MLP neurons of a small language model. Each row is named by its layer, matrix (down: output weights) and neuron, and shows model dimensions 48-239. Each number is 128 + 32 x the weight over its row's rms, rounded and kept within 0 to 255. Numbers have three digits each. A neuron's up and down rows have the sign that makes its largest values positive.
After each neuron's rows, "raises" lists the tokens whose logits its output raises most directly, leaving later layers aside.

L2.down195:114179094196125117093207117154109144141173140064099161094077069129141135135173131153126107088134118127121120156138101126130118165136074252139129128103124129078140157112110096165159100132156120140131133073065106156057090090067149144177141046103130192098073148155106162107144195098124165117103164140155101077145100173143133100103180170144072099121113163175099110104124119141154147075077123110145134144201130151108181122099130133125139094093160142176150151102119166203181174089140105185134121121111143103111177133130127189163140126214122157099120126141115132126128179083161169154
raises: "1", "2", "E", "C", "L"

L10.down387:130097100091108129144129142081146123098185106131098124105131156134167124167123112140107113255162116135160113117153116113132127159132131127114180149108148092043120107131096112137110122107106118151124090147138139143101143151135179156132090158093121168139117160166169119123131105112130132178135103153153157142138099137128103136149140109148117118122119116112155107116088103124159149095149141204120144131094130133148119108151150095149141142184155101115117143146094145118114119096124120144156159134141145174102151119096150152138151147140178085129079143173077123128147149133122132109
raises: ",", " they", " it", " he", " there"

L2.down176:124111131123108140138181150126125116111041097087116092064143157074090190166064142106109111194111126074156118158172134186144157115139123134104139136137140154143096087163127131107118119146103111148109103062148166136145130131131130097082113121103114133128135108093145074109152136089192116152095149055157118152143142097146070160138134108088139159112097118025125147166177097100094164124134163159151070192145069127102094122101091161138145148091069153099150123152186187155143073138117161112078115151149084111144079124136129098086159152141141148143122127111156100122171192133112155020
raises: "ches", "co", "ted", "pen", "ch"

L9.down687:093151144097214119141169150095129149169193176089130121114100127141168149164135083123143107055140120119041099143176092149139109121210151249104138137159123188068125118130132179160113181093149159140150129126163144139091111105158134116142157062123152116108143189071115132105092162116105165166103160031062121112147131168152113083090108103125171116136099099151192158103071100081123145168158158181121127156207146185161145113128088078096105107128132156140144083134125116096151089155163143148149054130108100166149107073146062121140133116113133124103073115120127071074141100169133126127
raises: " \"", " “", " '", "1", "2"

L2.down631:134127093137063149155178105105155151137255133094110082124117131159159137130107127167088149000138156105162131119103151152109131132149161255135102143119154132101124118113155100091085133094142134148163093122104146137086106128150088163121137059165101124118136115128122098121112117121161116141148109126255123123161133094139130136120093124153106136149125109123094120102124096117096125069113109144160113154205126134108142136128147158139113127127130176154147125151114153104151167151106144119128147106136144147098137141144154141105154095125093124170088106159104120153144130121108163128
raises: "====", "===", "==", "=", "Species"

L7.down109:130119119152163158118143138120074177104173139130072120096123133071058100133176124114105092130131146102151096124050139139140117149128168136189152170116110151179105145103203092156148117164159126144136095125113117101121099087197147138154100117187140142080164090140195160120115086119179138091130155110134175137102162084103130133130150132103159186114105090117117199141127132120166167213126114182072123073074093156164122151121122148127064133085080081137115138128096148153181197097103159126158147150152149112181124102175098199163163168115096129131067079106156180125090060138120107093
raises: "ist", "ists", "ique", "iers", "ality"

L2.down359:147128197133113113104061101095126153173162120055108176057148076175088093138154154172095136091141088136069115137161187110162118066100134155172193161151134105147156146127144130155116114096094129072185131098145156153096145175109082083140152160120181074128151088166141110124146170065192109084130199106128137145117126149102175128151164108175169076161103124060138086163108121154146135150080169138120172164141140093048184106133115115122160130106114129139116106135068069111175127189149149111198118077107104144111169109170128145153121140145157142116149105123080184110076132178150114103
raises: ")", " ", "),", " the", ")."

L5.down422:142147146101172162160126140093119162137089155169076130075178113132124117099168163100155147046096075087078161130114117112135133117099109194128137178118138186170170212154124145104109113127101114110123131118102186177087163128118096157160168087134136136163122128173148152158146160128086110121165126109015151061147178152166199099107097132128043178154137152056119125134133208177096106070121115104074111168191137087148144094163121109150158140108083150114132125133093115108130145134114060167139160107108092089144138111117141130095153101143099092136175125128169143146155191109139191132
raises: "in", "en", "ance", "ens", "is"

L2.down243:132097095112147102111049120091127147122106064101101128147090107123144156098172093143131128122113147164124124118158180157129094119102169088195136072133057164147185110116181167160141155117164170115171113213159140116172186166155198120128086226083088106128132176088066140155113208184102112116154121106128135109105116111092132138141123080154122176144151076165109086097169118126143080146130116163125116143046109167118155138121134118085157128051049133151142101195096106148159153173133090139151143095123122099116146086145169138154160156144159137164150161103110060129088148116101098061
raises: "kt", "ira", "ering", "v", "ans"

L10.down385:122153092135153052111136104122137141142000098124078105106147150137142135171083158122123199162099122138099116163147114048118134165105139255137110081079116058110148153093092148119144105196118120157124129069096124145132133116083180152107118144127081166068161130171100132177087127158076175130179114137074146158157082148115118152144141108103110157131082131129149102094146121101098163111145154180160131120123085119147159115115143140113129121149126136112151093173135149061169147139103147092114151124165099149067106146092107119171086106113061122195106146150125123130089149104149083113
raises: " it", " he", " they", " she", " the"

L9.down58:147121144167148195153117145135096150128144082092149129199148109167106050067193150109158139080052125113120142143124104095152111164139194170123147177161079173172183111138168107200144125111140159055112158113130180098170149138177132121142123115130135126129127123110089087149129153194148104116139191114066155154136104169122167106130154157166122119184113091144108173086131070139160115085124123169110150119052135127066144152145130134155102115154171114122149127150084124100141183139115141115104076134118100126123139064158105171112086199148110086126106147158172129153129117155192100156
raises: "ist", "ists", "istic", "ism", "ity"

L2.down52:085143146159128152000152107152125093117130119116109189124135074061100112128157147148117069000151074135108110137136107120121150108130106171194119132119115098000159092092124114178133146158106092144152139171117127109097116124111142133108173138156080102128110111095112126160163115076106117166084116102071117115082115200143166144108167176171124099153158135132108150160119120122114130137141132163099140099086170139112130124153161157141059138133122138131138098107103135111155112159125127122125223123162125140160076178136149123104168079145146162119129130142062155136116066082100134208
raises: " and", " though", " with", " or", " as"

L9.down283:078120141139120104124079114164083133140094088080083139024061189117080109097093132148116161114150121116119133131142116131138124198123144046140093152179118112177147123108158145118118139170174127136135106182102127111134164162193151131116131130140144114145095053072162052141176095141204154153075138170126149123137101104099140138153088132115130102110094121128131145082093136070179122095119153092111105111125117129110148101159184179126099105114186105121105162106147130146148090219158091102136174138063151150147117148160097129191126105213163172097155143135076124136124125182160111113
raises: " was", " has", " is", " had", " did"

L10.down309:189075126164153087165101118112144143145192143112126107143164134122116112134111122141115153190176129115090110123161079135119111108096138106139130124137117110133157105109139133078100128137127136108120125140113122142146125174135124110071142128140162135123165150115130127138130093131119115114113131129201113111131166109096074137057154101070095107155099108106107164131078062129095077190150154162097105162126089125153218101111129128121142113139142137184104119104116068117142103133110195194126127136136133104106125137109119138126130131147136139178122129114146114127123149158132034135
raises: ")\n", ")", "Species", ").", "ography"

L8.down555:118170095143100060123142166095169098127022153121072130106079073201176079101132134087190129149147137090113068161090108123154115107126162143122113130127194067184184085131093121191175135109138170091106147136163146121118134101090186134122146096158100111131122124129065153134094120157173229137142186116183155117132118127143171102117097147102150159097117156187170099184128131133160112123127130157108110125120117134148055214168100086151133143145108112143164151128145125101140136102138099131133120105102082131123147084129170079161175143090166109180100122132101142133081170126111086165
raises: "|---|---|\n", "|---|---|---|\n", "Demographics", "|---|---|---|---|\n", " wife"

L10.down691:090133172096126139140101177134134123138059099077096115135150122126065120102132117102089126085144163149152149131141125152142161096125148000139102148153075142082168095167139146132114106205148107134075140115062119096111164148184092150117165135106143103108095106102130175120071107173212169086126133099026174138129086144101087101076078101155142132054124190123107140109106123156094143100154078134079100208100150161133062171137142112111181158106106131110130178139173132107178156144171080127157104103123107158134148137131067166094132150129135165184105111169091103123081123096105133123
raises: " |", " ===\n", " ===\n\n", "===\n", "s"

L2.down609:160120137125133134170162110077150145133255097112097091099094092168129182176155150120107142000143116110163127124121154168159121115070147181110062112155140171195125091158101053157148104127112121099170117140082146108079130150123080151162124102133113121140129131114120172111141157070182096134112129109229095124131131126114120172171103105135148152144159156109141164088144124094144093110090121137159163074163143110166134129126138127102111121100148140124146166135104103089121112135137150136099149170130132119106108158096143102162147109082118103135150103135103124163125130127156125101
raises: "|", "List", "==", "let", "===="

L2.down728:095101125079127087156135158113139149102076103148116130148133084094095135128122095135047166111140146180103107118172115075144173060138120157087147108190166105024100096122107134109100141123098163143129170121080133089110082100159113145136119103076111144166132113175165158135153130152125139147100121134006157147138149137138201144156117122126150143113111191120098162182105095109129150142070201130126109123182119139193114091118147091154112105110109127157125105135123137116114139137176122092096152116156135133138125181155138131072095062090117160146108073114142126187101100153139112163
raises: "M", "D", "O", "B", ","

L10.down699:081171169152110114171131138147074109135061114108140057101105173124099106108105136128188135202092174140056116139154149088122160130150117173151144084112086147133069120145102143138115146153129169165189146143154162157115154171134111126132113081095141119105131109171139143119076113176022143149144053138119133156097070074156133132090048122145036164151116142154139162149182149092108162116178159081116078129159132104168146061197093147176138106103107123156104124147156120143145103123142168099171144151141156132115114104102160126077163106117111113087172137109079167129173095135172165101
raises: "ed", "ing", ":", ":\n\n", "ated"

L9.down327:184179134124104089095138154105099157107135097120100130164116173083110145142084093105115109206089086116092191138118158131156144105186183165114108090129136158110127066109170128175145141037110140051103075096114048139115138135187107090079191175122106149146092106125152123118127127126091144150147119098144163090105154090025169132121037115082151159104117172150130119195105118115157160098140110145160132171116066134120190148111125172152086131207118103074076113175144115172137141152153135065136150155123099125146095102102110109108098149095125126137193135141176130095127132156088173156
raises: " another", " a", " an", " the", " least"

L8.down536:086111148058148200080130066141211152132151151173147113162177078154159106110127113139077137084112120133137168144149141128098133174114120205189157121103096214023148115161114131136126120172149142089154164139138072081156116153136136147157099131125152128151178112129173113166174164162039089083124170106067128150154152112135183175080076117102111086147149158169118156134154148146129170126123117127116158150151207184098102113141126200143170136084131091115135135083169104172156115182125160186103119125108175086134122172150107165106110120133168103113138130109107125176139136044121132114
raises: ".)\n", ").\n", ")\n\n", ").\n\n", ")\n"

L9.down268:137146151133121096165136160129194126155198134179089131114101134152130103113126092140149116173135090084114129108138101105143082081151132144133139139066125083082147145143120137116099154144151144131109115097184135111141191107112098145165104122073130119117157105123132153079155154137168143087175159110246147091118132133111141089113096163089112071156148149109076132182160154148137115120188140131112143210150158060149146115121145118168145162173086187099098136096148157115044155161123112150173115137103130080137100119152179107127118175091162147141200138139204146158136122072118148167
raises: " the", " when", " another", " if", " same"

L5.down767:197151087119152156178156156101131177107148156126121146150126125141120188113194129106168115212136172084107079099102155102131129111132144145109100162084050095112144125154155132180135165089103122148110145117176157186175124081105160137145116096139169116160083148171130170152141154132182126144128125139160184157175130133114112108085188116114109133113092196172108178108175149120146097138073099125104168103107173115139127110131137083148153109187108101164091053171126079079073157111131138154144093113051142074172163125127133130108085101189132133142132127173080134103168143090093126120
raises: " the", " this", " their", "ena", " some"

L9.down4:150073133175146140110155117097120132158131175065144138109065143097095108109165114166167154169103126139114159131156103106148168118130166189124133106153116171189140101136109168120141069136125111122087130189160140112084172155136083156109177139138170140101124156125129099146186128159117152127149103096144170159093135067150140170090126150068145124103057107134126098084124122145138081112139109111098099130100125088143125068130204079156129052124164104125121133132106149133170205134144141104117174154124151066104100157159101086204184153190147091176125130143139112121128198160114121165
raises: " was", " is", " occurs", " has", " does"

L10.down502:097154122048154082131151095052126136178192178114105121109145189105102137126145113180091139170088151135137167102121153154122129098153112230132184151162136125075140066126094161196123112117091144157126120120155113143048161138144165131107129138148220146132154149103107158160148154114038114170123127137083173085139119099160147139120131125183093103102144117135129166152128155111135072142176150138130140142173096142122118042144132124091089203115129145103127129147100111099149142127195098089197104066099135073104150102168113174060079139176148082113121075145113121079143154106150052145
raises: " \"", " “", " \"[", ":", " simply"

L7.down510:045110095118129123104158041111184166132127163134101160122071173059047079094128138139114119102085150146198114081119143104115159093170108138071125138081093083185129150168149120205169163098109150122167109115136127129156128142171098104087104097132135133106152124115138162140088079091132143095060140156115172093143162136143129137120144103144070138156155166082169064148138137154092142124111131120109212093114155130111178098121076139083079133115159078126158118160153133126153155157118121133098126135150147124087143041108125135150085137097098113169146160147157079110137142144202123098
raises: "ments", "ees", "ment", "ares", "ables"

L8.down67:142132172068056097150113151127104106144093112147114155124160072135102172165159141141097143192184119137096114118174063151157122127120116255076129092096145156092114114133105150141108165159142140151142148061147183130140176127117120139151147147167135134066161177173145146103156133106064155130183147139098138067103130178141139109114140104114085180152129117112098129120130128154192130098085095133121165098123143101142236089154131137128180143137129156065135108119115099117148182126125137088144178162134130129103155131153111124152164182130161107156081108117100143103153092095156151104
raises: " he", " |", " they", " she", " it"

L10.down381:119087137110139143194101167125131094082247096144136115138146150175104131146120140121140154034109095164127169186053170165162147117169180255109099096162101091081128146106109153197122137116086134120111163131127107156133137138096098146167118096126149138126171177124138118174122109165063143135106114109065068090140074094094094105125081145182163161098129110154088173096122173124131113151139098097154149141166159126109143115159112111131150153150093200174100180090140124090120144172105098123132083106123048146139153071136130113138115130057089075128129126183071138164147091129149109170
raises: " \"", " '", " “", "ify", " The"